python train.py --n_layer=13 --d_model=384 --n_head=6 --n_kv_head=6 --head_dim=64 --d_mlp=1536 --vocab_size=3827 --activation="gelu" --norm="layernorm" --norm_place="pre" --norm_eps=1e-05 --positions="rope" --rope_base=10000.0 --rope_fraction=0.25 --qk_norm=false --attn_scale=0.125 --bias="all" --tie_embeddings=false --parallel_block=true --init="uniform" --init_std_qkv=0.0236 --init_std_o=0.0 --init_std_up=0.0236 --init_std_down=0.0 --optimizer="muon" --lr=0.0068 --beta1=0.95 --weight_decay=0.022 --lr_head=0.00677 --grad_clip=1.0 --warmup_steps=200 --schedule="wsd" --decay_fraction=0.937 --decay_shape="linear" --final_lr_fraction=0.0 --batch_tokens=[65536, 131072] --seq_len=768 --doc_mask=true --train_tokens=1075000000 --steps=11245 --dataset="wikipedia_en"
MLP neurons of a small language model. Each row is named by its layer, matrix (up: input weights; down: output weights) and neuron, and shows model dimensions 208-335. Each number is 128 + 32 x the weight over its row's rms, rounded and kept within 0 to 255. Numbers have three digits each.
Before each neuron's rows, "fires on" lists the tokens most often at its 100 highest values on Wikipedia text that the model never trained on.

fires on: "el", ".", "ele", "ral"
L2.up1055:164147056127115138084137157114112117097176103110119154119122099126162156080150159195116172093155075149048148193119099133154135076121156127103114118102144167079179102060105133071119166133109146110145136195043108133119126182125090105084076109164154131156076068150148123103124141153108167120116132142106140154127130132161157138136160113105125116103109106163148135176115084132145150069152
L2.down1055:140149048118118137117114145094141153205134143119104116145144114159176154133078156173161152110035112118120084073035145144162133147126134191147173150161145133194132084129108151135133163147090113088139075174144102141043128116080196166139089139058117111134081104140123061125101135153116117152128119150096111139052157152083142154120119139194081144100114013135118099142121116120099111097154

fires on: "–", "\"", "s", " |", "or", "at"
L5.up590:125056142150154145117097091112154110163107120102159109162179144138107151055095143085135118114081172124145203079126188160129046123110112126146183137128177116075134119132138158112162112129115178113168119166112134105109076235143119130123124155145156115091178147116106077124077189111099127125116137101113167119168123134164180103153125134085144151120109082123062166107181095106097137107144
L5.down590:164168112157130179131180178154139135086099073123115178123112131083173137126201087119159152180175135171152122136111057108118136116128144144166165124133080109175163174152116095157110142159153128161084190186140106110150168122174117086072167190099112115129118085188093068155074205175140107141121112167140140106083133113139082114127134207113127142090149095131137112146156134158110100110158

fires on: "est", " no", " one", " another", " only", " most"
L5.up357:098183100109128147106135157128116154142143052138120123055114181102110112089136167118164143131136124124051124139143146139140130098129121141150155127132147110159098122141154100188181109138160137044179131134140081104141112125185098104183106113151154112108145149105037141106128164109127102145166134119104072164135021140121086099108144123175125151088148127139086159130110149142161097146194
L5.down357:083115148100111087198154107162069110140161098120095120167154102104170114157092082162144109145183108111201143125108175119084158117155061108132109162112119087137119238097151075153160075140138109114106087181117084153188162115131141091162125106152176184168121089131130101180161152122148108099089169151100093159145135122132069101117080103126177121094096182166125096112126119161160120066134

fires on: " and", " (", "s", ",", ";"
L6.up1223:088104089127146121031194191115097171160141134130123137113166157168145123113107130136125120105141111146149115157115130132114139134098187135062105138131113124117169109138080070159077113064112138138109108193152128064130102229136120106172152126094086157168103096083182143118123209103115165129159087107171100122164163144136088192133127110130099200149176156106171145161095203151095175141144
L6.down1223:117207179129150125173106101138118140104130105124080118094144093103141167119173121202142139158155111095069064125074135100123174074209164134098170104124082138130102134160147131169089109138176150111187133121093134149102170152093097149141095150183115099164100121169162138118129133180122124133163137139132119085098121088143156128131119070119112122187122098185094098098134079145130088127158

fires on: ",", " for", " fac", "=="
L10.up1086:053140148192134092157172167155143096114088103114127169165087145098113071131094111103098123088104146153160135119095171092169123101140100152184119123133202075152117124153128149117082200094105130136096153139048098147114082195154099131112146157128132119116145171070140169147130135166133112133130057103080111128084138141163119073169143142115077130183132079148095113113181191125121112124121
L10.down1086:078069119168138081134127178130154083134122138097179126093181158129160165133082195101124112146127221096101177122112131106179142051107147124169127159133158086136145090103126135096170120133104153134126102182151111083127107161101144115166156133101131156071073048161102068205111091141126148120163102121201144136089126101132118079130168104075135114115131113113095127143140128115149141170110

fires on: "ath", "all", "á", "ik", "ick", "sh"
L5.up1185:145132139132109083078141191176174078162141148151106116193118066127188088193111125085129129138079153131183098136134129174099161132066156134116137051097101128129135132124094144131099133123150130105164102143133134134116145131150134110084081120125122149148130167148129133035137100092149127090155143119136171169174168108208121169120112114164119110126159135121161126103142155122140151175122
L5.down1185:104120128109118171114223150127091175130129149133182074082127115079127108105147066125114164108179134142120165150118160157089074163192124135137154160139093146131134156104148144109137104119091093135157100136111102152075112097129080154106131115096117094165070110043113098052139107204141159108081082151112136187086055127126118053110152163096157134077166094126143134086127171177090081073160

fires on: " app", "ast", "el", " Cast", "ber", "iv"
L2.up654:105130068140119135166134108202129086130119159100167105105150140072152143137159155146156117175140103131100103183077080128115120179158161157127153110164145142111137143171130138149154138096099110145137159108134166151092148156108100112134085194137163107096162156155112175133134170095091124158188080198086156130114105090142109132094150127134137142149125077140179147139113130159145132114106
L2.down654:151133138212116096099154135151152127121092087139123116134074157074141154090136130148140134127117120099132149192162123192099141151164136119161081155146168165160012161109166087107136145136122151146113128115064113096117178149146103136130153148086125143170119138082141144079136171137122092161089069133119129131081126147134135114099163168171094146106130130076166126074104126175097132160150

fires on: " |", "als", "ore", " ±", " code", "ances"
L5.up881:139131138127064124100176133079162090181094144143138142108123112176115102129148093150165157058117104158181157158128114131160069181120156083090105122143074175186103173123140092079132115067098130130101085144139116083163195139086186087107091117109152136142120127142137185106162155073145106195141097126061103154168088143170148137129151112127083122104122086088130102117160102182142122140153
L5.down881:161103166101100173114131143144184117157137166090160155160161166099103185170112170082167128135079153141123145192114123102186071127160095114111159121111088118158116154098129112163185152141212110102101154158115099158153157103101146122129102046050074150113137140151152146164154100028128090155107145171099160121125118081104094067126087113138104121208141184160139127168162105139142144157158

fires on: " Ma", " la", " kn", "a", "omin", " qu"
L2.up1356:158114138108133121119178082128089115051115150135134178135079104115159141139167145166163140115120089154125141120154110122143082137118114149148122067121108186165063130139099111128076186162096147164129147115144102124154128124136065119143130240118138112122080108121138084081131156141117113106115165088143100108092168115115146151115121130126177109098062106108187112135147121120150147111089
L2.down1356:132126129119131106100146128121083117166105105148150137140117094137094163163141097135165139115150199188107133131150204184106118094132127127109185058109124180128083105196083179128107094181080152110119191150114149096128141128101138104144115098069085128101099105124059135149116089110131164099126168142142113134175093099201103150123108130162133122111101168137118130082153150136133150141137

fires on: "e", "u", "qu", "ph", "ome", "quar"
L2.up152:106071134134152157104143150133174119127141166133124138190086114173159103144133140130147169196096111092136114130131049115146097107128109107188153092115133104100140112134098137194117152160082140140173160055081169135111154118159123097138184176135148094151088196094103087195141113117107091157125064135180128175082147074038060119119097117149153078169120134124104113121126119141176147178107
L2.down152:106099131143087112146198156106108095148177076170179134133135094124101138185146081114157154176117141151166119072098130127116149119131115107123064146105138100153102144161097194142135098137105138099178192125128076173110095140164162140129137118142130126132084092170168110106103131164131109098141129141129125074114128105092142103087080160147124148094071124040109172188129107160139164184146

fires on: ".", " |", ").", "\n"
L6.up397:086121107125143135154090162065093127138151112115072126163039126137137131152148123147173093164125108116135181099067197109114152155142150112131131168127131125115118142160056170101147101099070130085152193118129088135107148034107199128147153130156162115137096118113102129107139121127141139179122097129093103082132115106136120126129155158095087093172117106143118103115107135141138145101128
L6.down397:138083079112081144092140092124092106139133167159133095149112067145112133137172126139142132091169174071097139126135161128122120085151108182175112129128158122108116180145088130126129127136078129093113119099119125191111142137133131153168116136098124137099134125144124094137146110188108136117118103132137131097114123090082139157118101081162112160116134090151137138150130155097137143137135

fires on: "al", "ep", "ur", "ire", "00"
L2.up242:080084106096128135111111110097085098105141133127079201109130149136146182117157128163119117156132127155170115162112094139151153183112176098164166132103181169138130105121143113146164151122181101156114114141064158142129128166126163120150085105107146136100121133103093109107121158105125079187173091103108131165101153105106120138073169094090108067195077149077113113127190122140157102154116
L2.down242:142096154105152146158126102168127116125106102087116158122141152133202153113114090176151112152135167121198071103160109116190139133105141145125123103118109177107129152094122158117096162121181160117124117119163093129092096109146146110136157099092129084141162069101120184143170143091069130192145138154166140137099104135129070110109161184191105093220137084105150115155115140110141150096119

fires on: "et", "oor", "ast", "ann", "ron", "ka"
L2.up688:151172146169179138186103142172091157178147077167148124109061177057098093178135139139119150118106106152148147123099139132176125138072086098083157041090148162166032142139092138110158138166093109123150137099113133107125115172118145203145152144132162091202146075155087133134164140151113118172184129086114092137162143131103132156156133194173152134080134122165155152100134130184130117123152
L2.down688:105139097061075093086173113078160122145115156134189147160167170088101134133143131147143086174176081115080136166128081174137115123102156131186107188139133122089176139105232105104159157146138108107157102112129101154129089129073108099099145139128054108031119104150136149113100123148097090090205153099101130137097109108103120130122129094120082146104139155141133149165123092172155101078110

fires on: " tr", " Tr", "r", "tr", " Railway"
L2.up966:133134188095109097157168117145153184116147171103160123149146188103130124153245129129143090104138121145150133135081127090124116132125125118120127148191114063138138121100093085073117114065175128085199177110076128129125152136111148105199047120146060130111143164143111116189108137128074072129114136140156123163109113128098157091115142158107083164142090064121149172141143134086130064106188
L2.down966:116156200078116108125102110130161214125065110130146125121086124142076182117170169101169121176116079190154132141158163135142118147134134140100119121156126063109132148133070086173147135073149102089152140129120120075068122137158163120180041120158090115121157146128126129120100177189123085124129162130152106085132162138109170156126157131112138175141115111165106138111087061083080035152144

fires on: ",", "Q"
L10.up1319:135151081123136092088120121145132066140137125140162100152161145131111103072124146174076120108204103156165108122102129070120140116090114133125096199158199112156153151148080154085132196104192158096101143078098098099144132151195069126173200089151080205141154138110128154112151142120085110102103068175164129113116107165079147080115120100153124130142133169125097080070127110109173152141104
L10.down1319:114109137167124059116153157121127068098107106091147153109140129110161159146154155156140150144170120145117108106113166128096099124128128091129109121133189097122148132135184071132181096165138121090128156172125101109129146183126115149169114136139175178137153107114106193138048158099109159146120097161139121146127152082240108144132147091131111129152100125125123123127109123135064092067148

fires on: "arm", "l", "aff", " rest", "ight", "augh"
L2.up238:074091096137117151136125104150118136132149129144132102098093087181128081171145145141106111163102136158099179087095113102198072106113112154097115193140099149116113079159101152126201099146165186107114157113178060113103097157146159130062126114171110182137088089096090121175140122083136141119094188126128176100162131179098079108157072069177138103148126089105163150139131117122183176064095
L2.down238:126111090077146177171103146145089144110090153097162135100098113087110111129117118124181113127107161072187078115129168142137070133107121148121242167112095126115164130134082148158105113080110178109177130147073124136164117169145189118142123104135152118174123040141145124142168128119097130137160145115137099083144125147150172043157141096042111143144078126103100113117075156160126127123056

fires on: ".", "\n", " |"
L6.up1292:156102135134108124143201112140118144120116116148174151090075107146133109128119220146141091168147109144156177103136136080146181142164120116118145123085154101096187136149078115130102060143143166089116093144120083184141172129177175117142133074171101126119083130052085082151160122147127139100117104144166172128181065125082084116153172138131171167147120166127076153127130154202137139160093
L6.down1292:053152144152135123169124112139126099122194102096119094163104128163128205154068063111133126114089111137102142139122134116117070136119091145160119146166100106115123117179135121131116142108075070122092154124169105076130119112111108172104110129108117156128173191126177145158158131148107172157078116113172093084126167150195153097131095164107169044134069098082164047103110105174138146116096

fires on: "ion", "ight", "port", "l", "v", "il"
L2.up219:065127145138130111177120121123149181157172126122121134077114139117046123132141046169134132133078123137126074108082159110174092145158115140120130186145148125102072122077155148157083099091122102098110154139137076121129110173138091106115099100107120190150099125055108151124116164044144159122108142133120113127163170149108099089111090086093173142133161109103199140132101132179177129103106
L2.down219:113194157127129134188097135098146130161097104139104188107131171133077130145093132099088141140227156103098152130164139197103187059156091122138133184119177152069072108183125111133126082098084151061111166118151100110130113154184108123174137126133051081193127144183155092145149090146149149151170153129106144119157098126124135081196116165098122139173134125132142084163113111139125112142130

fires on: ".", "\n", " |", ")."
L6.up818:148188142168154190161147086097191173113163082131061145156136114129149168138094118194204080084101099118155114104108197142123149119127128082086169147180123088099131086141090146113121132145104128121076213114091135099110120086138151114145125197119141127136103106101107109138096124174087176174080091138133133124174126163090148073133097151136145071113124071192179179155124131172142143127108
L6.down818:135118150175131181154119082105105152090146094142082127084161045124124124105133112139149084122140099114112092090087166092154146110132120140132115154124179142108114112123112150110136115139128144148136159151122151095103098096134104144194104164094117117157150113122098084085104157156119159108089119118127109157176104131094131138140124070214152107099144056125130224109133095166135081166127

fires on: "\n", ".", " |"
L6.up591:140142099161087124112065144136172126127110109133088143156127134133169133158086191210151089109086098137107175122148134132142137115078144144084173098141132123126137168163064208095092131123053098144077148110122133117176148105136096173089089124168144134143121126156151101100129128150146153176123190113118113121135064168139055090103147092107134140219172128106108143158150232123087146157121
L6.down591:111126116103158193125189123134113099150120129111138135113106129182037198161138130112129129120159123151148136074132128132127127157172115100135177083122144139089120124102098102124151133116138153087123118130104114192146138168085233082161135079060134135140147098125134146127112123127159136115128122107178151108146155149134184152136128059116118088111074107172156172163139128123154144092134

fires on: " laun", " fun", "ight", "ok", "d", "ar"
L6.up1509:095111123102137124112075180103116113150134100151126111157115083136111098070124175127092085121161111161092128102123118118094150167095139087173166100062159198159132154125096163173119205117127130169125123152168177138114119114103120136183113127119159171142155160157085107078164185111118119156131118110134114127102115128078142159154112046149096104066148063116143148100074139144161100101089
L6.down1509:080143201129098088111112061142132163079073135112128161140113136224150169139136130172164124156111097099129071137177129041123136108147124081203101192176194120142108123173134141170107108137158142127094133141157141173166126178100120194093170146050149150127099090149105061181183128083119121169111137144219161179037105206113119117141125092124093093140147156102080084126115166119085111099170

fires on: " 3", ",", " 2", " and"
L5.up1179:143149133087130119108102157140139106140151060108162139142169077056117116094119081136112124083131117099172184128077137082170159103033139099127106144149100147134114062115141077141143163121156191170154157132148090118076116176183082092188131110177093156114155146107097095141166173182069111112172099151104144170171069130114160171123062071092131144128167113124137137167057127125104137118155
L5.down1179:173143119158126059170200101149147141148126142177089118098042123149125115102144180135178199169151094117112146095087159120105119144181130117135098070155120116147116174112126101128159145143108146072102134160106182131084085165079127113156153147141135091089087101121127125125131178161151119109144167125124150116095145145205091070122116121130100187129114081112136129121189106145185161118051

fires on: ".", "ing", "un"
L2.up487:076131132089198104175143115105139114125125077133098112082152120125059182142112108183162139044088108085095148181135134106148116042105138139112103116094121151054096129092174138086076161112086126115154190122119133125107111147192171138141126080141148134149058093192178156157156132128194126061096088111121129116148094188111156113171131077113171128103137130133102140116143127100163128123124
L2.down487:153097143106164132108206112088122105093181064075133172146129201135174199119152122181140136120093121118144126113125132128200168178148111150135166042147095169171126127118113148108119133133110104173180142120149086102135078092154148127138133116148106076118136144052098185109123096114119091091121074157129161157099059130143177163114156195154100161144162094156151120159149118079101140114127

fires on: " mon", " Cl", " Mon", " Comp", " Pat", "ole"
L6.up588:102128153110100095161115141136101116107079087139076163078117142170139068122130161182154097117102116093119200106138130172138143138132072129153075106133168070121188140097171100114112141089108150141075141089137125114111040158161072184077151149133145112118135089135114133095175160097139152115105171141141175042122177104162116108115156137161131134218126124162188134139168143057110196131152
L6.down588:121137158150151116111107179123166142136130165125110121140104101141161131073111139203159109170079113126240105101052177075099099150132077157129105189126117111107124091165046176184135139149146117108145125136103137127080137181134077142121125156135136095116077148137142153163162141130081104149150091077149183179140084128095167129201117101154158071118122114135080191139140054103095069087099

fires on: " |", "at", "°", "m", " against", "p"
L5.up1079:136134098107121145127159087087118146135146105131148131117121174099142143044116168111130107122075129130123168134102176193111070138103096077054101147149187177085096106090128152174122101126057129136154094147099150158156117038084090115060100149098133135116207161042128092129122157134177118139182115161144151100106111179164122106162109141181093097119086123117105127164091107081129167078131
L5.down1079:100165184163158147157150108142142102072151142149122129122127094100118174136136164152198080096124130125108104138152122084110146088123141175094150075100052148124132093199149133082142202101129151155064182132050129146155107098121105147125152157079096069082132129184149133143111137073110141152121125134161112096084144141119101092069156128135120151065195154108179101098157110183059108131058

fires on: " /", ":", " |"
L5.up818:199130129085099127200141091075130138108117125087106148096086089127172094145148077129087134227138113178144091165108198098105153157112132113087175123090166127138104148122074109111117076191145099121124154175134140151132200131092135106114112078159186164131143180124074112092149183099151105091107132124147135086197146128141134089169119142106165105160141123115095117147133175108130101146115
L5.down818:122169103207162166133123101150099159098129159118148063116138162143085105137143099140086123094112155142135121091101107119100079117096137140107156131113098169112132106072161163135126127078067137037079125131122065153137118154170104152136157119148123147097123120152138056133155090152123156155165098122098095167117149134104142195109161140157145113123140173067077160153130069127136142145070

fires on: "ing", "ag", "ics", "ending", "ance"
L5.up199:124161121135127144149151128131099110150175163162093081083117137103086162076139153118115153062067103094106177126134171116083098148126111148120120151111112134114159131122150085117102162124054167145114115181101150096068139132120129127126200140160090103160072135131163196168147115098120173115168129111116165159119113155177105109140163125097050173091151161120140117163096127137125109091093
L5.down199:045107082091126113136124107134175153128133094184113082121143121156107142104162177119146082072125199137174108153065071127184136090112121123135129128163127144162115126098166130132059106151161144119148150137133094149155105226142158144158170139117102164116127139114120123100157136161117117150162138132181113097087116126128091147139118124138199083097121195100153100200159170156069118113142

fires on: " |", " expl", ",", "st"
L5.up1149:156150110093117172107140123175114120088173149083086100117109138076088148160180120160107147127092115110154155117112107107107136071111152161105121116064152077140152168110086125107140117090102076080110145105098170105132088148091129153144130118112162060185137135128194144143102173117105138106115086060138130157185113137101147164169147113120135103129146117081130119133138080069190139130150
L5.down1149:128099100168102162105093107167114124136120090092169116137136110153158122120146101130128113160113150148129121109090131080123119141113119156112116122125082158173221135085125150132087136092127176085163151117069158156112071076119129094129175121155193198118108163121111156118162158159150127086117148177147186186171098174171108115102132193164124135103113081109137143106111121157084137106123

fires on: "an", "ain", "out", "r", "ass"
L2.up259:103133142082164153120152088132110169142152090179158090154141128176121143142152194124173154122161127111196090121151126146180155143154089109155056141135181086184087120132125073166126161078142178133118165130107082124118108094145186128100126153163110142125138122134146127160167169127149067128180177102139142115115113212131123175120122158103139138137064101062091157116129141194131177142149
L2.down259:148132110104162102143113116138109116127106144107136091135123144110147198137084147141070138109154109094140128177177100122162094168089137144160140100137176166116096135184077102176080100112174124094121172050129134104156163118171142148120119112105119078155146094105100098149139105165161168118174105147198130142080140142093172114162142146063111171102145139181116177122142095113162112074169

fires on: "'", " −", " +", "–", "°"
L5.up382:169141128124136082157088076116096088120144120135107181108153137120138156134166105086130152145161074078137161171045113147137098146132157128134155182183080102154108168113069156137168115134118099153107184073183156130142140160091105121115127099125187095124128183087151176157169117128137124172104093169103166157091170152089145172110134170120160099118111133137161152086143175131115128090152
L5.down382:178171091146063124152127073108077145180107196176153115175123127122090182121133118173057140161109156173126138156107083111182096158167063115171167138123148130101109133074104111163180188136138158109118178148139126105157154125188119095092124101120167096071115124162193117143109135114133099186082137135161153116116175116079114116124082143151127143104158060103173133092156166119097138112122

fires on: "w", "v", " 0", "20", "b", "10"
L6.up164:161127097144111200188164152130082118127153140115107104063121091129146087061139102115135130134180142079123133114122104148096110198144112129126112134147104208144097084141111091195169184145120127117143107146087097105092109125103124109116166157109149135142140096183113126053146128133090132120123123132159108056089113109096152104135096119132133182182115174150168127141100107135128125090151
L6.down164:140133032179175070147122195077167147137111112170117068156102219128065113116122138160082101147115114174112094138093096062152120088126164151161141182108168135169084138120170080113131147150140118108082161165083162143084152139116123118154137180093143140118117137091096180138127129087115092130118088135174073140215124152137181143187104076164077121100162124109146107165083146180103122135157

fires on: " f", " m", "s", "m", " km", " g"
L10.up526:163097114089094132181086099126178074080161149108093148135110137106166174114103120140066116120163093125130140167108142068128108176125118137151080152157194090172122152138120134065083113144167136093105125124092093179186133141114131141138137074112136116108152171084193169092094162052151113130114141120123113169086101088158112174140128100086155125152130101113174131089100099128166128158114
L10.down526:168080119078091127097115122112152103122099173155090100145182138146103149181179091116111119135134147149119187142141161097102153111104130180117227126114097213157157088155053120167116159118137189111139119166222144121159117106140072148131130140147100204159120106124163104159152117150073141096079202121181152151138099161138137103107106131164120139130131130111109144079166127145117142148138

fires on: " born", " national", " National", "orn", "ternational", "erman"
L2.up16:132097085143127076109096119124124191156107131116096093105153096156115149150091177134050104093144076147088149192124127155110138144156117103114137119072113169154118177124152202149079158045142137145147178042139118152128103109156107169174191079133107143082184115125153109146111134077128161140144141147162129116159159172146111139145147157152117103157152210140138153179135079107152154141146
L2.down16:052153094115177145128176145094126200171118094103120111154138110154112138102112125082095109108170141167119104129145099143120220137179105074155146140117153149107139112078153158122094181122149161161122151111158092173157114076130141202124133113132138166093136131137078123095087149116136138120142149098149106097139098165148128164135146122115170117118174123082096106145114120116157124098082

fires on: "ic", "y", "he", "amil", "her"
L2.up180:163144059094184151104139136141141161098165142121081126130091092107091121126184169129106127156101186108108131153118138098106114174095153110144130165179135111206165161101094137105168038185119131151121137120111077115112143118137131171129161086104126136130089105151100130116168120112133089098120129101120110094133121134173122130108109175104132146146074108100161113112083112148181119122113
L2.down180:115124125099136116195176147147192172123143166084123144228131102186178133168155131165136125126086117139138055127129163081143105114175140073118177186085159125147150139132112101085179120136111109102122095084147100124155179140144161109082077099141097097150125091087117126124182119166163147142137146110183098145117141124154190109102134114156116087111165150127138169133111068128161134167109

fires on: "uk", "k", " inv", " Ak", "ov", "ky"
L2.up449:174176126093120084128089144102146115142074132118167137119086109071138089125123123109132105137129074091161180040129162083164093120159131178132197128107184186151101074139174040117100105156095162167104126157096158156147089122145138152074096108139126110117121138148139149144112092145165148137163118126119112149131147125135150125141192137143120188108104151122115128163171106134163109142118
L2.down449:138094128183149132154112148072136187155143124148162115134154173105181079082200150203123125125190155119138169131124114073155105117185159171127164131123161082143123140158109107148130170130098140130113136153144171116117132151123139169088126126072102100121086154091111148166076113165154138110077095138170112115163108057151098144134112145187141124090145124081164110100143074152152149120137

fires on: "w", "a", "f", "d", "c", "b"
L5.up808:069082145145175207229152100078178126151134105109219137175075079113121055152102178121114130110188117149113101154123134109195143146123118108120133100159092149130115069115124070116149145166113095060082150111061093111119120126136145086103121157123172196098125136154144103133111133148116171112076141118093060133110103103087070062142104100148104157200205115167131135109126179164116058094076
L5.down808:108126073106102109103067148219164157115076096157208114119167137168125128130108115179118132111081189138158111149170205126121170125117125145101157157130120143041136135109153103131134104120158141109160154173137109113102117112106111171087100098204163184077089161137122112131128168176162132135105143118138161129151057105137128167122150093159111116104179145121142119088118156139169072100192

fires on: "o", "–", "-", "or", "ok", "p"
L5.up1464:174139098144115135104125187088165137076026136108084151106086097148116150151127173091087099135100090111099149098079159135118089125121144152153091182132130101134079123115137128153188079090104161129122124150081153110153105119147092126157141124134142114126074118111170195157171103165102151120165152119163108146160113063125099123101137121068094123126126100099053155129144085161137139076112
L5.down1464:083083173141188078186192137150140128125100120080150131124181095142110140093106099159165148082082128119053163157136136070125224124123139138142101181131145139100133096175129155145178140159103184138175141091160108160183119136162106134060142180122100109160136126089142101061188115121122200144168046130116120094117117125118115169093148114145124111098091132146126122101140102089146185151142

fires on: "%", " most", " km", "s", "est", " sq"
L5.up1513:102146129141152178104124160125152115109160092135173078105154135114117145147166098098163114181160095100123141102144162121115088116154088203133188185144154088161136121130161092163152080177176140139143181142135068173238124133097142115129140080112168094130135087075133136104097066102127156119091149104164139102104120152093057147177189179156132078180110108161121157153088143107119111178155
L5.down1513:140133115077151145063125130125150143144100036149159088133119120121118149148099104069142176172143100129102108080113095101108132128102103142126143159130195093119078119122103121109111098134153191102106155151100044127171153078145103150190153046106182087185140137131173102158136111166126171134116165120118179117111113118103075096155157134129102127043157080156088144103085076187111122158109

fires on: "al", "r", "ss", "ur", " der", "ar"
L2.up1421:117127120085099088203083137153095146125124137202112110092137128142072155182139126176094101206127153118184156119106104089139153099084184105121112138112181154145158136070161108098114085104156108171130127136118143149117085108145106107152037109069105121105119174162101182110128084111151106107149128101138126118152118123128178080073167107154117046124121158151128085149139111131150161111127
L2.down1421:150083033146111164136152178116158108100118063079164169168131130128127134152136160095139081132106152142184131112114211118095146120140145148044132121080142112118165133138092148080098157133089096077144153111122115143147137143093156154121109140120145139130144121125145122154111135156130119099142160145165114065131074108118115093130141170176142181168147093140147163126100199085116122160120

fires on: " the", " |", "the"
L10.up791:170085095118143127168140131094168150192097143149103081139124141149161093186136115133117149144113107128157150153062080102126142088094135125112169121139124174114104171059094128111175144086169103135107084098148121120156149091122131118090100172165133133095098178151152102106180110076202114181175151120116084121145150104122160151188123170069081116149136117127098124168129139134141185140138
L10.down791:136138185146089138145084108112091185195132094117140086093175097156117175135139141122115070175126173137048124108144153160180114171177129136156103131154101108135121088203107113134173126137149161103090154139090119092139104172128094111170145102095140157124149150119170097154136097147159150142136158110171161132127157092122150134117199125133108167185093124124109128148147113164148118122125

fires on: "r", "ub", "tr", "ray", "k"
L2.up874:132132144127121138124132130155113101142159195096136183139158092107132097143140169128080144117205103170151083157147133110184097144120169144137102126130066078119126117083130091129171111073165137137160133135086119169116113150154132085153103158225113176187164172180157120107153160109134073076110186132158127139097158115131076143132115127079089138149093126134126142077203149134100145196121
L2.down874:097155082078115176099162135150142150141146126135150152133121081108175153154124119122144113169119114177083143090120111105151155162115171125113094141141055114092092134121134106191085173134172130095146163124128170172100125142142132127116087120202169123133099123208094101066166085104159167085151141144120074117128164122164111099099127143089114123154122121143133141117136158103098152092129

fires on: " as", "us", "o", " b", "ur"
L10.up561:116138131105147128193144137138107106157137116121159127091127154138183098146152069200177076166094115174144124135066151163122130138092086124091123098129118160153104072176131122115161093141123120099111139096133136148100140091169068170083086118118091132171109147154161104128113115104134130161094127113103179141063074114157106139143179086089157147064125106133095179138108155106088106168096
L10.down561:148108078116160145125149087143110122127114136133091135112093165091023179143038195167078205112088089155166116107148108119118132098118146083129111152152129118140211228143178168152118107132052125184116131171097154151105084130094179082112164108080129130066138110124091142133140105118100112127183148154163120136169161110158166149129107171121107083112166100086111126132177118163185153085183

fires on: " E", " \"", " that", " (", " if"
L10.up1121:187144122102149162090106109097128109123160167168158133080130151138134058128110113132145130173159131194128149200090168115152123128159149203145125094084100088138094094119132148088103167165141148092121127054122138091128102079140113130076143183088190112093134066040147109162104162131124110120117118166127086149088124084070104161095132122181136130115120120126117121059130124169151131123127
L10.down1121:118103133094101123108120147126111150087101119143156123197116153160173121149082161097131115153112160101181080140140115198107064120110126160138119121152196151127174132129106123090153149091168105107134127096095150141131144112108143178070091120155114131145155167176113167145105225115169119184126119100169130187147116093073061118129100116090157130204109119141063119155127120173090099161039

fires on: "–", " W", " U", " K", "-"
L10.up995:097079148120116190141175175148150120097155132171173148123091140097105114102157180073103133144143087129116135118123116165092132140110181137136061149055182127122120114108099125097189133134093132094101199159141170154134120130093121164173105067152109104151139150115121138111165122158152182142108096138118122097143123131155133109078130149101130086180112131095097196154146073134147113111153
L10.down995:093184061085085118130113110124148118162085102139183157136129049183140127143095152150147084087084150099135141116122153093103137117138128123137164129143076121120108068140111084079084173104161125165117158113132122144172137159126127154098209164133131112104126109126095139130129159160123109170092116118146118123110171203104117115096129168129135201116171136200104149045184112127061152121027

fires on: " All", " Total", "ice", "ber", "iger"
L2.up675:154130118138145174094140103197107140109194157086098147141098161154170179136123129157093121138114113153161145166143109071151161126096129146107109161124132145121139114149084079084157111201119120103094101118079132095084127132153072089118073109192136176185130159120118112108112201116136024094137114126127158128132140177159104133135166080091154117133126104128128133122148100173093186138185
L2.down675:154165121120141156117115137147078119158152200119090189104094164069115089013148140122191116128145134135152188238109093104097138087107143163103111104095101130124114068072153146119154088148083088118090102165155113152143137188161075118152108081176145106156119114101139108143097159121108106108197140117106147063140115104133110188155124133180098147139087142126089142135173180121109141098130